MLP neurons of a small language model. Each row is named by its layer, matrix (down: output weights) and neuron, and shows model dimensions 0-127. Each number is 128 + 32 x the weight over its row's rms, rounded and kept within 0 to 255.
After each neuron's rows, "raises" lists the tokens whose logits its output raises most directly, leaving later layers aside.

L5.down178 [139 114 180  64 191 137  42  87  93 147 106 109 134 121 143  93 144  89 104 148 106 111 122  82 103 104 134 107 144  41 119 168  73 143 107 108 120 184 112 145 105 125  61 126 154 119 150 144  78  61  87 176 152 127 133 128 143 108 133 126 145 104 140 107  76 174 104 102 107 139 131  93 119 126 142 134 158 166 145 142 183 156  91 152 212 134 154 134 128 115 119 127 190  83 148 143 223 125 149 103 194 160  87  95 127 180 152 157 142 158 123 175  65 115 131 118  87 100  90 142 146 133 110 170 138 140 151 137]
raises: " |\n", " |\n\n", " |", "/s", " NR"

L19.down564 [115  83  94  94 177 146 123 116 167 120 157 160 152 129 154  76 136 155 105 146 173 113 126 166  65 135  89 116 133 207 177 136  98 161  79 127 217 180 120 111 117  85 180 112 107 120 123 164 143  83 170  79 127 125 124 130 145 114  86 124 148 169 141 156  55 154 121 151 109 170 130 171 203 120 105 147 104 148  61 158 134 200 119 112 101 140 151 143 126 111  70 138 141 126 142 170 140  90 115 110 141 116 127 135 117  71 134 163  84 154 166 143 112 106 102 123 123 129 100 183 134  96 105  62 126 119 136 113]
raises: "\",", "\".\n\n", "\".", ".\"\n\n", ".\""

L23.down384 [146 129 130 106 118 116 124 102 123 139 150 134 127 101 163  97  78 134 140 138 158 110 165 138 136 146 160 122 124 163 164 122 124  61 133 122 126 151 179 169 125 148 102 199 149 138 111  87 173 147 134 160 108 124  64 151 170 138 172 146 172 116 144  95  55 118 125 128  62 194 139 188 112 127 115  94 124 146 143 157 130  95 129  92  81 101 108 120  40 135 112 134 106 108  75  99 161 141  48 150 106 132 169 108  87 133 107 121 144 101 158 157 141  99 190 154 130  79 150 101 169  97 145 128 147 145 125 156]
raises: "\n\n", ";", "\n", ".", ","

L17.down485 [101 102 115 131 197 110  90 164 182 127 127 138 143 151 124 101  74 164 144 123 178 129 202 162  86  95 111 188 126 119 169 123 134 161 155 127 135 131 115 175 101  90 140 180 130 116 176  94  98 110 169 157 121 123 130 132 174 176 113 134  86 123 157  49 102 208 119 133 156 145 146 167 114 154 149 147  73 116 113 124 170  99 156 135  69 163 110 133  84 141  81 132 176 125 162 180 107  66 151 125 143  94 130 153  94 169 135 148 114 115 138 109 109 138 146 145 110  76 160  76 175 106  94 111 117 121 107 160]
raises: "\".\n\n", ".\"\n\n", "\".", ").\n\n", "ties"

L19.down550 [ 99 132  87 135 123 143 150 163  74 111 132 117 157  94 146 119  69 219 132 149 146  58 159 138 123 121 105 106 165  92 113 128  99 117 163 145 140 104 145  87 125 100 123  71  89 137 148 109 103  94 131 123 105 102  99  94 133 202  96  86 106  64 175 115 127 151 129 129 123 181 133 127 107 103 157 121  90 130  82 172 165 136 122 197 111 145 184 126 108  86 109 155 175  75  94 176 189 131  84 162 119 106  95  64 139 129 142 133 135 198 185 222 186 149 145 116 101 131  84 145 125 103 113  81  77 137 178  74]
raises: "ties", "ty", "leg", "ts", "eg"

L11.down237 [129  45 134 102 113  94  72 142  94 155 155 145 126  75 109  93  96 169 176 197 144 162 111 108  94 168 126 169 142 130 151 166  98 139 154 141 148 110 110 119 116 140 156 122 141 133 159 133  89 134 118 159 149 120 108 132 181 108 187 127  98 121 143  54 140  85 146 109 119 116  82 146 160 153 147 140 100 128 139 117 193 162 143 166 152 115 150  55 131  83 193 129 136 178 159 135 160 104  99 153 151 114 125 140 136 114  80  90  56  48  90 134 124 121 112  68  98  86 127 154 151 180  67 132 166 177 179 169]
raises: "ties", "nam", "ware", "ward", "ty"

L5.down243 [166 130 132 171 121 172 117  52 153 170 139 105  92 113 112 132 106  54 166 137 120 111 100 120  87 128 153 153 152 101 138 130 118 168 119 132 110  87 146 125 119 139 106 173 102 116  91 127 156  48 135 122 153 140 134 136  94  77 118 105 146 159  93 102 156 147  39 165 129 222  66 166 199 157 147 114 174 123 179 162 127 165 153 192 123 124 135 199 129  69 103 129 101 160 144 193 143 142 143 153  52 189 134 144  90 105 144 144 135 138  98 108 145 106 143 139  92 131 159 147 140 180 118 100  96 142 176  86]
raises: "h", "hi", "han", "hib", "ities"

L8.down330 [ 59 134 116 196 170 109 129 110 128 104  98 131 128 138 160  71 149 148 135 112  90  97 184 123  79 118 164 162 160 176 128  59  95 153 148 214 179 185 130 120 114 183 161 140 185 148  88 124 144 164 120 122 123 110  82 106  90 106 166  82 167 131 116  66  90 144 151 142 110 154  88 122 139 163 124 103  91 112 120 211 115 119 156 158 124 122 172 157 147 120 121  91  92  95 134 151 156 173 178 109 113 140 163 103 168 115 109 108 185 112 111  98 138 112 118 153 113 115 122 106 216 182 123 153 109 129  50 151]
raises: "ter", "ted", "vert", "ust", "ver"